python train.py --num_hidden_layers=12 --rope_theta=10000.0 --rope_fraction=0.75 --init="uniform" --init_std_o=0.0031 --schedule="wsd" --decay_shape="linear" --final_lr_fraction=0.0 --max_steps=6887 --dataset="wikipedia_en"
MLP neurons of a small language model. Each row is named by its layer, matrix (down: output weights) and neuron, and shows model dimensions 213-308. Each number is 128 + 24 x the weight over its row's rms, rounded and kept within 0 to 255. Numbers have three digits each. A neuron's up and down rows have the sign that makes its largest values positive.
A block is one neuron, or neurons of one layer that tend to fire together. Before each block is what it responds to, as a language model described it from the Wikipedia text at the highest values.

Responds to: Comparison and relational prepositions. Prepositions that tie a noun or adjective to a following comparison or reference, strongest on "unlike" and "similar to"; also "like", "than", "of", "in".
L5.down70:147139134085088143095137138113148137168113145139136065178139113104111143097153117155116167101133136118109117100082142106129149157145110122133132170126148103148115133122118117147134152136097108120107120141130149147154171132144141135136076063117149151118179089126039126141155155108094094105
L5.down372:125080112139163153198113161079112123156147126126111123142156149103117200121137154155141152127099150169133125142137111118143151125161079113109122146121125134106156117128140149125110091143099131130119149156140105132084102138121141115127131062094115140155146121112126134120145092126143107127
L5.down583:151118145147162129134122143135131109151112134151097120112126120126179113134130145102112095150121177161130125124122086176142136136149111177116090090124109152056162103157119090085136128126134129130126101126171154112087156114183074111106151142129140153152105105149126144112095124150143118069
L5.down609:124154166166150140126148138139126139168110101119182186071128108154170092129133132095124116137124136131134088101148117138156130130106158146087132159159109113131111148086135098114143135144156171152152116144139170161142100126126161120162118138126142192125097111136107089088163132142153110146
L5.down626:081128128166130165116145131124099131139130144123106119115142124120113140107139146118146130081153112145135102116120109142088134110096151164139179108111145166144115147134112132111148160139131115109172125142106158146120111086132074117108160132126121154151111175128096096098115137157106080109
L5.down641:112132116121127101156189115171121130084135180147128114110113153161163134130185102109156130153147142127179177109167118131163124136120151131089132118138119136123076130145104146086107122114134150136109118150144111144155150161092114123147170163107074124128123125147102167121118118118146127089
L5.down663:130102169148130135141117145095144120140145148092163118117152150151142157076177103126112097120136146095157141140139138093096120144107120159147139182147088119162098116137145184142125122138124100165093129212130103177114192130173133182090093111145072078141150203084057116120122141109088130132
L5.down694:060132113141191165120137144168124164125069143166107141136134136108171118111152132123103139108143176158139158139149107123165089172097146179129152088152125110100114131111112173127131119114145107155112144136142110184114122179138136097095105118150121144116092107133120124146123126121161144122
L5.down797:118185097159140140101131157134156122143137100139176084148082174098153134124112114122131087187098155142110136151117124142139123136108159120104151137167105102129080121112120138124092132140155091127173116148111165120130144109145115123142107151118136131101124128124128120105094109111099097129
L5.down849:110102121135140188118132141116134122155086107132088125116146129112145097070120124093150150097130137131134112151173184117104150130103160087098160108112110139106154111151153135112114189092142172150129108143154131158132131108125133113128110123109164143097131127158144095140125149197115133093
L5.down1227:136139131100173106154136144101166161145157147127104112123109125107123158131086130118076120125107133145084100111141120177131168116137140166112168119137137162134134141080107127138125115104168115141134112101138166096100162150138114099150121160135127141186120131147122121109096178113142098126
L5.down1313:174132113113169104119112120093147121090137112105095131132125122127104135130114102151136133131121124138147125090160131143094170142095121122134166143110145144111107118149123124136128150108151141127160169118132165117114129125122113123143103130142131116132118141161121080118124150168132133163
L5.down1382:151141104099128134151121114082159180109078145155141104161115165161160128152108104137114127161155149125109130116170107138106139096129146138100110153168147136118120091168114145114107104169156105104143094114143124118153124149115093099120155141134132111151127078091086130107147154127130114117
L5.down1542:100111120125115137100138126111166153151134114119107128083099132117141167172165119106150148102129119139122135145151120148169147117120105167128150100121151168126144136108108119124121140142174125097143132163132136151149112128120116130133075121140090167124116136108121119131143119086120165122
L5.down1601:147090106134130152151119090180104139143117105112139136143131117108126141138164090146103131139106121183127131141147120135102121100145130092142120113184128108107160148145113109100095151149128119150096116125107077123165128129108128135097176130125157123108185123096118101150139140100128150178
L5.down1677:135116135090122096120148101135117114124123100131086130133114104144155151174138109127097093136184083107149138140125144145117156106111142148158091087096173139135115138101090147121077117128104128093134128122098120145105099129129088135153105106063136151110142173144097129153154135112127122130

Responds to: Digits in numeric data. Single digits inside or ending numbers in stats tables, ID codes and lists, such as goal counts, ISBN or DTXSID digits, scores like 63–70.
L8.down999:128102101121149092149150098117151139138176150061092118136184094166128093131141132126140104143087126134122118154086129195100120104166121127133071123141106102112175108137148100114101141064141142141140161123121112124107154098113138090099104107144147114115088168130120153106124121104136172114

Responds to: Word-initial name fragments. Short capitalized first pieces of multi-token proper names, often places or surnames, such as Bar in Barnet, Sever in Severn, Cor in Core.
L2.down160:148097142132154125077097127098156117132164152130142139134166179105151128092137160138164102136108097159117129116134138122098121111149119136133105129154126157110144097126108133113159130130062143163115127117115128136141092155100084138148106142114145149138140133143099131165170088104079178093
L2.down311:126109181147047118084103118122139111161140147122090169168162146113138104141173144134150105111092136117138181182102096101142067120089113128081124121133159119163124106106109118139134126092130123113101099128107100119116131135112145179139166130125106111124104157144129123072115139140114114115
L2.down481:162097183116118161112145123121110177123171113160134120143067134080118119161119146149149128118079097098132116114106157120120096111129104131131101137161113139118149111104130173100112184118109145126113125115114146149162096207108130127124152143137083130131088138093134148145115098126076128113
L2.down996:097124126102105112070126104086138099118143159152119106191120124131101116149155138098094098142094130102091158109152108141160138154111132144115102157089150135156115129111166132149138125115156160113150152128143131163107164152117094106153125101103156090115150053133164103100132153151111176130

Responds to: Start of split names. Opening word piece of a rare name or term split into several tokens, often repeated from earlier, e.g. Mc(Dill), Bas(sett), a(nomic).
L8.down1163:162115125142112181149172149166081094126152141141117139113192135080111150136112113105144151108150089131157082147141117138096110129140146134127147159099074123100075184150116138112107173112117143150160143167133153092122113158106144082136132113135125115178166127128127138147144137081142061176

Responds to: Field and domain nouns. Nouns naming an academic field or area of activity, often after a modifier, such as philosophy, physics, theory, science, culture; also country names like Greece, Brazil.
L2.down223:110091104093165156174128105131162154112118147163114103126071130106143130155096120129143140147102111088146134149143140166140155113160126117142108076118119139131132117091139115137171082126097149101107104122138138102110122166168147097112093122102089129159084127168108123150122176122100140127
L2.down828:090091110099124139084095140098120146112130136094122119127111101143116114171136113127157131081168093135153160133109134134096114128140117125142137123092136156087150140147118161109123142130121086115140118090129116121116122135110169131131113095133113111132124119135139102126130128183116151112
L2.down933:116125096129151129157120140106124112131082121123111046147047134122133149153150133120096121130170093076156120142146141119130150114124127106126140100150104193125130144128136128084090100137115159143107138132147107118142117149102157122109104121141112110123102122180140096114174127166109110167
L2.down1468:149134082107157122135145125116160171170144116158151162115161109116106116100141151161122154142142117125146125118154121143154099087165110130111119103094131115124120116136121167131112134089120098102127115119112112090144123101147145150140090142086142147125122164113099161156146112180124136098

Responds to: Mid-number digits in statistics. Second and later digits inside numbers giving counts or statistics, as in population of 3|2|9 or 8|7 employees, plus table-cell pipes and spelled-out counts like nine goals.
L5.down77:129102116138201158136171141116135148121110144117123111092098156119141133099104136135081112122137139105151127142135114133157139149118094110156140124123134124137121102140111126136121141122118100128128129143115120094113088140122120107125095107147141144158136112130093101110128116140151149134
L5.down101:120108124126129142119096114132147154112096091117120118111113109122141137161141137142121125125126163107134161135132139151135112110102102120147133103149164179114083157101119125134091098141115158117079127143115084125148151103129115132138137111117115111065123105112134124146110147184137080099
L5.down182:121088111140111159131130108116125081166159149140099104146139104084135102102129122143141126130128126136140120145158092152125079133118114110145128124124110095150108092166148141155086140104132137164133148131121123134114141131080176107118105133112114112108119118152156165101155153155119111172
L5.down358:103108138155150102119100101085124159140142120167065110162149136128108136150131088105100149120133148093184081111174155142108126158153140136092155125066154121154136128116115113131127119134130128132123127122101135181164135134137150151148155124079140136133162128105130112141121137111112111071
L5.down547:151142120124154106126114117098117129140115122108107146112172104088126127146144171123155118124113106174152141168084123130112136193124154079139123131113072131082114169134121100116071082095145137117145114107134094090105116117099149072132129120100126139119138134113125132098140137144107099139
L5.down676:162101149140166169155120152108079160122158131064159145120134159104169141120145183090114133120105183092134124073132159149105144134150116094113147121126159156141117091098117141144111082128121135123134126137145127094109097116120112118127121085144114085165106098141154125115123094140122110135
L5.down1081:102101109098111119172113112110148114140142124148128138087131123127145115192165136121149137113096160108133129147118161150121143107137127128161123168113133148094133118106124097102086134112155112177137130151179135120100159110198134146102183154121131144164125122130120110140099094080108084137
L5.down1379:138101092106156158094140115156145083140120128114148170124117124135088146109148126157118141142177110096127119130117102120120115106148143147085136113150112141155137159105172153146156108146105114166123131168127092126172112118129099132112123134127108117144109095160134102115179136190149120123
L5.down1402:120187149103118098161120174127111129149127100136120163152123111089148100136115115125105135125125121105159150169123123154127182127144142106110150117107146150152098156119112121100144111154136100117117114135125098131122165125142092112142150125132116147111125145139140128107106130158144131123
L5.down1426:150140191149113140164125115102133137136117100167128124122110119131120144079124118117101126149135118101097135137111118103091164144138135133108144118160146167134160147124119129115117140158152148153110107129121116127104130135106135142157149088144087138168134121145110161157127122123106117138
L5.down1439:155093109149147116109130162071137168123133117101120159162160112117117094106075110144110137145077094156107104126154140134096119124121135139131123105136123124089138135111118137108153148136077095165115158138116083154125144128145100132096100148168133134136174150140177139149179132143141132137
L5.down1448:165125089162091147164096109110105162104136113145095144101129099119178159116125125123139119125105125135102141133116126152114136170124139151130153126118138132109137144114105132158075152102137106131103102089140145117082176097076145102134099141141119142121058100156100146105116102127124074119
L5.down1564:118094163116099130110101122108116096139115100124112117117107105077131133116127152135153080111066152116162125107136178088135102105168142157145122121127179129114093113155139151125152162115119137147154103140159162118122105089091117125134159122133120148132150081095099141148136131103133111123
L5.down1575:163123203118138101155158111139130132122102167141111122126167153124132125170174120106106135088116172131147130113188092146134143127170137114141122144141126158105150104112142141132129134111106136103109139128132118140105129133171129125150101116170121131110131129186102156166105116135099150176
L5.down1604:107131123157147142122074181137143123113090114148112128115138107108118121112108148088132130126087135085133126178123139110129077161144133103103097112106138115102127129122086091164133126151133095098146116147177133136123126139150122097116157133100130169165160142144080142156095110100143081126
L5.down1681:142143114131131158121098049141155169135104088147126101147149126149103090109138085102101134110131127153159164124092103066106160132148146160113156148145131160098128151095133168111095114099120123122099153167120124179109079144129118156120136103113155101142117105111100172124130154105167136170

Responds to: Mid-range digits in tables. Single digits 4–9, especially 7 and 8, as table or list cells: game quarter scores, appearance counts, times, percentages (e.g., | 7 |, / 7 /).
L2.down343:144083104128140149154120108127125165114134157142139129101109124111096113124141101138182133148135128109159126119124147154121122109104110132119133109094176103142080131109142105146139117087129169075147149159134131112137127112101121141101122166158145123123103151149085084156125130139180119123
L2.down587:099088153111162134161089131106163150072149145165113129085119082129115120150166095123169096118155105134129136143167157116106174151143133138180109176117128128142145097130119129066098123113143111149121147131141126140135141133141130098084159107122150135102113154143109155186113138181138106126
L2.down1230:160152128106117097144143109132161109188150115100090127098090148134110117159117098111148148102107169136138124157149114124131145152128122112143136112118128105104176099164126111136100149129124099154109123100117184129147162112121115106121145072076128143107122164101171142160140114107103118130
L2.down1711:121171118078130117127103133138149122184104101163106177112131107119100140115108119137128159128121199139093126166125114142085169128104153137146144137141137150150118127144128116128116141130117120154140146131129158115131167097097177193143162140116130121111181154076112109169148115137136132181

Responds to: Pre-name list separators. Three-letter country codes (FRA, ITA, USA) and list words like and or commas placed just before a person's or item's name in sports rosters and name lists.
L2.down1157:154138094104122126129129135125145100124168129127079123113129152134166115113080100151127131122118134151152128149148104150136132098139146116158128157184177085082113131123144146140134120142100137126156167144153127120126145129137135093148130114121120111134156138109145124162133100077149125153
L2.down1300:078096124110103079138105122125146150127117162127090118120076113131138134125103124168143094117108156117120109116134126147165100134096167135089123129121141165102125163116162112161108135118074149104117147112120128162137138141145126108141131131085135145095105138160131103111128162107146119135
L2.down1452:125118150102135111137100100151159088122142145112148077114101145095167107047152107127116114067134116145127108085110148152150148148131119098135115162126145139100118157103155119148126127138153136127107099110109141120119097164141109161168139139110098137087110126113136128123133139109132075116
L2.down1620:089118129133150114160112178110148112082127163163093105137096169148119099152115111125131120129113127126142070114120145159111109090136149118106145109095189098074137107129142133158140095137105143089108149099102097137119125137154129073146137147102113122083127182122198137158141171100145121162

Responds to: Inner digits of years. Second or third digit of four-digit years written as separate digit tokens, such as the 9 in 1923, the 0 in 2018, and the 1 in 2013.
L8.down245:115128161145127149144150150140174128166105148132090114161103150133132142154142134103128117108144101158145082132150070138130115142085150141113090135126154150130170166138118127132114101137102152100139117083163144152170157134113085143130130108117166132145149145139148097116172094112146152128

Responds to: Proper-name opening fragments. First word-piece of a multi-token proper noun (surname, place, team) after a comma, preposition or sentence start, e.g. Bar(nwell), Ver(gara), Val(entine).
L5.down276:103104128105130154120124138115127104097099138113130127115073080157113123125163124120088126121123112103085108157162120115133135128120193119131147117133135168108153087099121144117117092132123118124109160136145147108157114107100112094146126120158113156138149121144120136127137117117122122159
L5.down348:183145162178089126102171089099130111159188142132125116129105162144152109137095148151107144112107133151099148120111109129121134136149123111107133144116083169129147105123117115100152157147140158078127129116108138114112105120151154123148164153131102129094079112171147112147131150163035112151
L5.down369:116125111131159135100094132120151129166137119129112106071127145113131106099142093123157129130137125116144110122115110134162102111138107135119104142118158134087138125130118093161141153164107104107140101155098104169118152126133149129071113097121134127123094112097138130135127113117144107115
L5.down385:132124137149121100118112103127154160135128162137142155139096134130129105124150159104112147167111096143138159157108123150111141080160143109098143169141107139115146154109115200175119147100117109131165131118143132100154127130135121134182156127148142157112108127110127097114148143131116136135
L5.down438:135146117144150159113137130063168113107154137101083125136098124155107137171137141083109140100088103071116143110108134121146157132121122113118157109129137110110117149155186109106136153127102161155098149117104159159175151125108116145159099100132147116091130112113108130122153112158079120170
L5.down881:125105191174132063137121133137131134117141117154130167096136189118122109120127140140141126145139102132178165107135154110132132098165117157129125104142124141117100114121074125133151156121138127128098143155085127083129093088134139144146135142123137139079147108118181146100099138075087128151
L5.down951:136116119119132130124116107116085141115155128138145087144166137166122145115102059142094114104093133120114120123139100168073111134141148086112133134089106139160161161108125157105114121118130148148109175088129088141111154074126110145137139120098098100137131082103092141130096137111176123174
L5.down971:157144150133102140139189115143138127103093120140130107115104101109092118111111133127082116108145110113096134128139092141110154112046133113145114119152132139101202154131124159140148127142127154109150113129145172141160179104092131081154115117160102147177142136163043094160146099112126149119
L5.down984:142173137129137119144106124139102139152142113151147128104102096129109095102121124163128128181143098069131129153174110114151171123151127116119135087100102109162172144104150116152151127127135148134095128115151092150129129093111125169131093110149115090158125136132117123152106129144097094097
L5.down1025:135104112077197094153108153105135085130173129157162139132117123096123120154148104112156139119139136080180108138084143135132108084133124117091111144099112094107106088138094151086161132148114122145082093139131159096118124112152168132142093141103128143177107091122123131103122134141135107134
L5.down1064:147101104144113102117127139093128128135168107110139126185155121149124108128136139131127132123101104104151103169116076131128126179086165133096136102151086149105157128070104102156155135124092132170143123086132134122102143105120177118149149121098140133121158110133107158108081133128125142129
L5.down1072:169144132113087088111098147155105156127109182144118180123077123097152138101135147158141137138130079160100113158118102091100166164092107111125127136134156110148150125130122158082087110175063110126137128110147143140132114103099103117127141103115151164123123161112103122103120158120087090119
L5.down1106:121126181070133125157141105107100150188135128107125097114123154089107132140119104102115152115102114112135116122155135132152090116101120109091148129092117162140106084108152122166108096117161141148127144171122111125141126118128131150120134125142118142061134100142164157096111084141110070089
L5.down1122:150096107148083130141145122152114121142137145108098124170144107153123087133100136117137095124108097115143147165132163138192088131100160118146112142127154080140139149126151158120125163115148114154137137149084146116142154132122137169136127092116122187142148108129111157116119103147139098095
L5.down1323:145147109154118106135125153177185154128154114153147135122124119077117104127139123124134143131113101109154140112118117127112127140109130126104124150136125158145121109071136119173138151084095109115120139130103158081132124130132144126135104096129145142142087107105119125132115138120115146098
L5.down1328:155161145124109131117143145104110120156162147142177167104125104165123142133112149155124130162130105148149116129115100113165115145125119127111143103128128142143123124104138178115151145147108162086139151106091145122112132108138108137119143178115150126132126073128137137142090161123137174141

Responds to: List-item connectors. Words and marks that join one list item to the next, such as and, as well as, along with, commas, and table-cell pipes or country codes before a name.
L5.down16:131101093126142117171101126158161130148101187127108122151100136136118135132117130132119107172144165108144143112130138108158138141111102108120155121138122157100100127113120095132128131117141096153112175112194102108135098152080142055096084101161161100148080115106135131149131137100133120128
L5.down83:174128152145119120115114136078133115099113154148139158118151091099151161093143136140124114109104134094168092154140123121100086092130081134128125125098130120122140130094093101125130096113123129142127116118133151089104161112181148117154127108119125185131149135110133117057128090184090119113
L5.down543:122119112122100125083124109156162102091096105119105141103106133095151143117135112162084148137135115124095142137128147169142162110139119115125145097130121131118144133091145124155113131134130123145108173115190146147184145136148105129106084113134087105155128145117158124145154103118144109137
L5.down727:144121105146135156139128086119150125131086084168140142116144100090154132117122143116137137097166185163165164138163147156143126145117136178136119179117132137102122076132112133165148134150138125138129156155161109143102110168155123126097115139137107113100165148121096164164129172142121101104
L5.down757:153128156151139137102122109135123110125082131119127103129115113108144155076113134114141121173144113095122123150181136110115151157131145135168123127149135160124135148134143126100167087159165117183111116139112121127107122127150113090130140093178106132152102091118108120099156134148121120114
L5.down768:152135097104138126128138155160096134142170125125111151099113120124139159122135134158135146161158153098121129092115107094119106121126147117157095122127121116126134146117095095158135110123142153193124136109113126104158165110152108119128093124153156085135103104147136062108161115146110144187
L5.down832:153163100136136124130105117127135126145051135103113101124161121109150097092131097131136078127111126162115128118124122130109138133082128157131107129114136158058125135124137122144094149126155155167164122093137190135152113172123100149137143182113169122106135145137117102152130125149106094168
L5.down888:163089155134144127089091114118145141130128162133124086152159127129114118068101114125136130143114132093106124064099124095142131089096153127132144158130145180063135120121146150156134128102193112133114145132138155116108107185120070105163124103167148140098079145143146118140135197123154146127
L5.down920:158136140115114110132118141126097124128118124138144093120137195115128153077103140127131146125153155140131051121118151125133124149145140087140146146123109150072129114154116120143126132124116167149103140150140188151135123098140129090112099106140106115116144137115156161133099120148150129176
L5.down1170:151125133118160110110102155079123117120139130102127093145096108094095140100135146106187164115147171133087093133091113145104159132131130126136124140111113116071112151158138103144091114124140109150124156146137207140075150138136123128169161120097131139141112137097133100152133103132093131081
L5.down1176:095115139150137093139091122140169142106080145128128128122144107139090152097123124164119092151135148107111151086149132131129148087142117103115097120144113090097124145128066068154144146136092113152127107113166122167075133114121138110145114146131076085149123131120076110139114126121107120096
L5.down1297:131074155158107112108105081176108154180093125163102145150117092103148114119159120134090145184150139151124138154076110125089116160111130161092134153132102113066107140141139137154111165139131111138137129129185144135159124105121118125131145090129130137119099150132149127115154121091119110111
L5.down1454:177111135144125067126098098128130135096094113087117132155127153104148161076183113158150154137096123104108131177130091090136180196125146113130144112133136180112134165125111159123142087169125134155124096133119130115098159136102076106142125088137127137161133102128132106080135128136116139110
L5.down1522:098131111136148187163120115137088108124110129181134157125130143117135140095149099169110148138169133194120085128106138148133123158150149086082150135101166129094143134131102134125113125177110090118138139139131133124122146104097113164099149136115132133099102119076141087147127105146124169174
L5.down1556:149127117124118108139103116147137118115065099123074141104183143142151140095103153143113089145091137121102128094104138143100118177108119117122149158170156168082108123115124117097131095138115129134111091133116117114108150116146138088128128077149113112130108119140115087111120076145136139090
L5.down1706:135117140146114136115143156135156149122157146130129073119120121091126142070190114122111120150123127126110096129122141177114099160120137177148101128118103149070140147131150134165142139118149140108098119152136113124084134146124134131159088122154119098111111120120087125103135137113112110118

Responds to: Decade digit in years. The third digit of four-digit 20th-century years written 19xx, as in 1974, 1978, 1905, in dates, tables and birth years.
L2.down121:123137129177128177139111146129126145123093151112147128134142129098099095096117140154120123113089112138140189134154126151145139123164076163108129079152109127128158136157130138167134126171148109099157114135097143126132134094166112132154125119112133137105158102134084132139111134079128092089
L2.down198:146100104156150155128113106152102148115123156110132126168145136100121107110137168144130157088129066108131161152060107124119157140183090131163159140166103166107145155140115146149133140093140145142121089149107138136130201141200144153101129150126110108161151129112099136128107150107121127136
L2.down1264:133105143121128125111072120130150126106130184142173149165148119123140109128080170116135108096122103168142187085127140127118133098124126155156109163129156122115128129117151121160173162140160136131107092109088118144101133115123153097103111143121107130126131166175113079104135141101084070141
L2.down1377:105145148165121133166160150134092078115133144088142149119116136119131125107156148118150110111116164162118103106134109136208119112146113109097130119166121099134142130136151147114122137168129112126119107084119138103109126159104143123103117116151097123093157107110125130089139134124114103146

Responds to: List-introducing words. Words right before a list or value is named, mainly include, includes, including and such as, plus infobox colons and copulas.
L2.down1070:140112130149097119125129099103140115167147167114124141119150141090130151106148154164131100112144139129178120141120132163146183110108116137104138111101154145064110093114118128117086119160154145101106161117087119132132102110095113148114141136152113116112092179119146134139137146095102115128
L2.down1362:115139110133119146132122119120131122102139119092138148124072173105117111146104112155108130147129162145134187108141141129115111106073118125134171150133141115117124155132117131110132097093097110146080145162116128116133145130098126170129120089102085103204104163116123100099119139133142085120
L2.down1370:123101144082083118124143101155206161122117132139118136169143173156136162150136123155118134102109115094135129064108095177096107109147118151117137143148146133108123167124121152104135131136144132111168112159147131119077117098130158123135158070079121141141121159097101123132120134117164158140
L2.down1676:117131138132127146131149098103146150097130136154141171173100123136124149167125159213122110115151120131079115117131140146138151111095133145148154123167109137107134108121136164128104097146104168158128156119109117118129094117127116099168136133112096159179145132136170172117119134109133111132

Responds to: Year digits and re-. Inner digits of four-digit years in dates, such as the 5 in 1540, the 9 in 1951 and the 0 in 2003, plus word-initial re- as in retail or reboot.
L5.down22:119113100143141121097163091084126160100143110130141132129114126128138168169110195149132182148126152120137114116171167140158139109129177130112141137096083133112099099134110119151150135142098124096117123153092119126107103125102106106122136134114101095135166110155124118088111094124149107154
L5.down489:120127113131142128113077112138110126131074109154108115147166133112127143138105129136112120166116162136148136115136131171084112114183170111135127152145130152160144157126141102132110141134158161141127122169119122101139152123114158092145088093148138138149125129138087122171144107147110138119
L5.down504:135149170076133120144123109141142091115127126093115130111145165153138114165114130097157139146146107157102168120122133100092100145135142159130124103130134168150093135158144141151127142170116130122113134104158097122126148157148146095159150176138148131126129141191119136136149118101083157145
L5.down736:091125099159145175108124137138105182101147174116114091140125108167119140156110140135096115133153143128117083087128068143127134094078133157097143165089142102116108143123171104128144138106119070082162105110116125158124140128111116109125134097112130102137139134175114105098150152152161176168
L5.down741:126144139097151117065130122126183091105139103106089130159105150108121153121119151133125124120119118138115147133160138155093136158124128150110167139156091147134149115100121155163104170094192145133152112154122133144100149082160094110145151130111144153121122144127131135146127105150094120105
L5.down894:107156154150120127128161137120170109192152107139146128151107090138124082132095111142153134112148140115142114125148121119128121081155148130162144143126124140106104097126098121142177140141123066144160128154124119125115144124120116135110103124165110135152116120111150135117127141152117140080
L5.down980:102170152161140134148118124116090099136110105116144130145153099096137111151083147146130158099118140104168096115144114117114142136126117122088161140133133167130112104076106101134145141118126088168124078126153172152134146140154156130119071148112078146166128141148110150128123129107133107173
L5.down1134:136163154082090164117132120102189165117105116105110141116141141167103132109083129157111116168127138125127093139136155144116145139079110101125137100095165137122132138104155156139154116108089141118134116143110112145125141132173150121106121149081140115114168114116075106123087122120101140110
L5.down1206:122118124112147132105130097180096125124159085134139192146145127121130154077136148141109184114124134124121104099121119105127114167131158124099077107120112168159123107162106112108134131090162135124170166132138163128154141129138131124140132115111143147127115135131143146125154136129084123132
L5.down1242:127166105148144118148146079160150134149098105143092125130106083105194132164139086141106131117163091101112130102160136142114140156132147120131179136123105110146122107121123143141141101107140111148102136150139150149119137103123151160101091125121094115159160131136109158111101161100125133138
L5.down1380:096125119129111176114128123131123083137148135137111125132140120118131103155106155157119135111111177128113093133145141171142124139150125139086161143142148120137138154098134094178170124156136110120128126103127119136131123109158123110147085126139090085081150137154141146133133104122152145144
L5.down1436:121156140105151110121148114141154134135125099142106108127126156110104148132105179134120087143144133183082129151147126170113106136164125155141160174180163089146133131106146146156152154126144126133148111147120100101130120133165156122145123106124136134170139124172120153097096146127136156153
L5.down1444:126137128128123128159143189133135144102182120118116147137124141110141170164113120096152100128120126156135137119124123177143114140174148155121181136139126143125188138096090092088132138132127149163157117126130133140116129140116130168163127147138148098127158135137113124123121142117115103141
L5.down1570:103134130082101109152131113101192145125092146141168098130089147143132127118153150136132143105141118102164150107122123119112137143141126120128101111147170149132134129131097155161167142155122124117130174100170119160147151148134142117091114099132102122143176116092160133132127153128091073138
L5.down1619:110125148128103134117162148115107167144111106111127130138137143086097145114139141154113107138143175137128136125132124142108129143182087111133137146177134125130149137130143104164120162142084108139151087160128124133151104091118170177115076122096114109137128101154120091118136101184088127125
L5.down1656:148142129117088140113176156153099127152137129174121136098108154141131082172126144165098097100125155171165123128132155146145107126128117158141123090178149164143137093077149156145116136157127139123148116121104142127157117101145142116116140108142087119175143112095100115144165100110101128114

Responds to: Activity and field nouns. Final token of nouns naming an activity, discipline, or field of work, often in lists, such as analysis, journalism, physics, training, research.
L8.down175:157121118117166161083130148136116134154128122148160080071157135145155135111066128126131129137121105051128157138125118135136101116114117119141108114123141138094152164129096128072090139153143109087064112129101161094104183167106183135068104124099167131118142132132144141134150110101159121135

Responds to: Before a person's name. Tokens just before a full personal name, such as role nouns (driver, producer, historian), list dashes, table pipes, commas, and and.
L8.down549:154193120109116149097093098088100119104164135089121091121136133082153122103101138131129129070119122137139109123117124082135089143147096162156098156136115127051124145107153096161116133081153157129101149127140143186089123142130111136125140123123119173097172126144145172119107128124111087159

Responds to: Phrase-opening function words. Prepositions, commas and conjunctions that open a new phrase right after a noun or clause ends in expository prose, such as in, by, where.
L8.down990:084130140084139192126148139116152111132158121144108115132143141136127169118099127118088135152158130135164124174114117154131160118145143116116133114139136117116123117143119090150114171146124123130146129161091123135138141098122134125114153110155165168169120091113135083135112154139109144169

Responds to: Field or activity nouns. Nouns naming a discipline, activity or medium, often compound modifiers or -ing forms, such as teaching materials, data analysis, basketball.
L5.down65:198157137141117137094098109137106119145134153134128137071145162115128117141141130108117137085114136131173097104171154153130139131124119124110127116114139171126172080126121160122099145075152091104121137108138098123116100132111155163130158021101117073096094108151123110171136123144130129125
L5.down66:101079134137144126138133163131135129119150158104075139133139158104147124153089106135178115115144170142137146180122130141062145119153147129104104117089136108117112118130137120145139141090131143119139099081137158127173158112105155106146154108132131123094071109089143141102096119088103104137
L5.down165:118136123135095161128153118140147145106138094127092153129130140139082129176098096124120164116184131123117121120101132149126109144157147110121115134114147141151168086149161071091184119120123140130070115115109160115148104140119095088133110127126085141147092101154102127148149170126083109126
L5.down342:119122121155124113151122131120119106144141102132150126151108074123144087134156133153079107140125103128147174184149150110137184128134124089104180157134123171124117132104121085078162084116138109133108124116100123080163180127152123146131130158106131150125151145114080136111139132125094144146
L5.down422:099098149130096145153111182097100146117116108128109175117154123085150131149115131164125111121125116099101133133135103168210158094103093146130119105127092123119158130116145088121150132111135181108100130089135136096161101108085160100124127132129108124104134177175090146164126136150136136131
L5.down481:084132103189107069142099141116138169138106135120192128138104139132087134137155117108103134149125146126127134154120093129097163076152125140122116112133157101126126134110150107143130118104128069089083147151116111168127157151099159171150115136103084092149111113137181159142165129124110123163
L5.down486:125134123204105145150099120133094105116092075185090109157121150132117158108122144129093122114106105150123122154102131141105089154120125165074158144133151136167161082119136129189134123114154137133107121111131159110173130158133161144112125128101140103108153124099154109143114160142135142129
L5.down697:101149130142109131149147106163146145112085194144124130094132175113202116133142128150145170128140129125145134132174134147117123134135114144149122125092131102122133114119131114115101101115160081133111150130100125120142089136118129083090145097078114107146190136113109148139114160097112130161
L5.down699:135122132133132095102112134112158146153098151166076115158129099115170098122159124101111129127113102158110114110131152123134161140133120110126147135075103182125123111140135118129137130119160128141103122120169129093166118120156134124119077141146141126150136158147127078130110106131112118090
L5.down1208:125141116142151107134113142131115108112078114135165104157147104124112094128134118132110112112121156106081155159161099162146162151152148116075124113126131090139139087101107105092126127146120110165141097109118112108095156138118127099086175143120164159106088102133153096167139145167137135095
L5.down1237:139151152134125153163103151153141140131137101114166180176108124110117156119111144112112153154111146149149127133154126089115120101146092086105186130131111102109145088078113136146133137173092125119128118139134145100096130101095135131109081139129135065100144115129123142139186123110134121164
L5.down1295:175143136146158112143110157142086196129105139106107149129090177130109111107094160148111107131173112128139129120148171143129152114099161138128093142128148109122132105111136140100093105117090066170106116123167130157138134185157102144125157090122101152150107134141160123134129125119119146143
L5.down1369:102148092179127086123109092148105140171094072154144093140140170152102065105115142115134161137149181100161153136162102151165094161123092142102178148131119129116111153143126054098121103151157125143099105137110129124130121130168125129121095116121134117145110104113125129137120130170155106118
L5.down1423:165093131125125170127099134154131120144085115120144108110110104169128111134108140103106079126108151189135131134145140155153124104159160127105142138106142135117146095122141144117128077162126126136121104101150122107126155126137161146097133120133138096128111140113150118130121161120129156084
L5.down1581:120089135166148122115127131113124142122135140152153087146128120096114107115150180167109142128184104115135150145144110129131124160104114130155118135124132143113108106146118053120123118131135121170097140121113139138167113156114137116153146169122147079124119126134147120135117155142131095126
L5.down1623:110116101145116142136143087113130135106151111114114120107134117098113161139171137114159127103136121091120132138104102165141148101153096123127155154102158138122104102101109119161126137129139099103128106122105117118140095108146131106120121151097108110144174146133106158120125140133100121141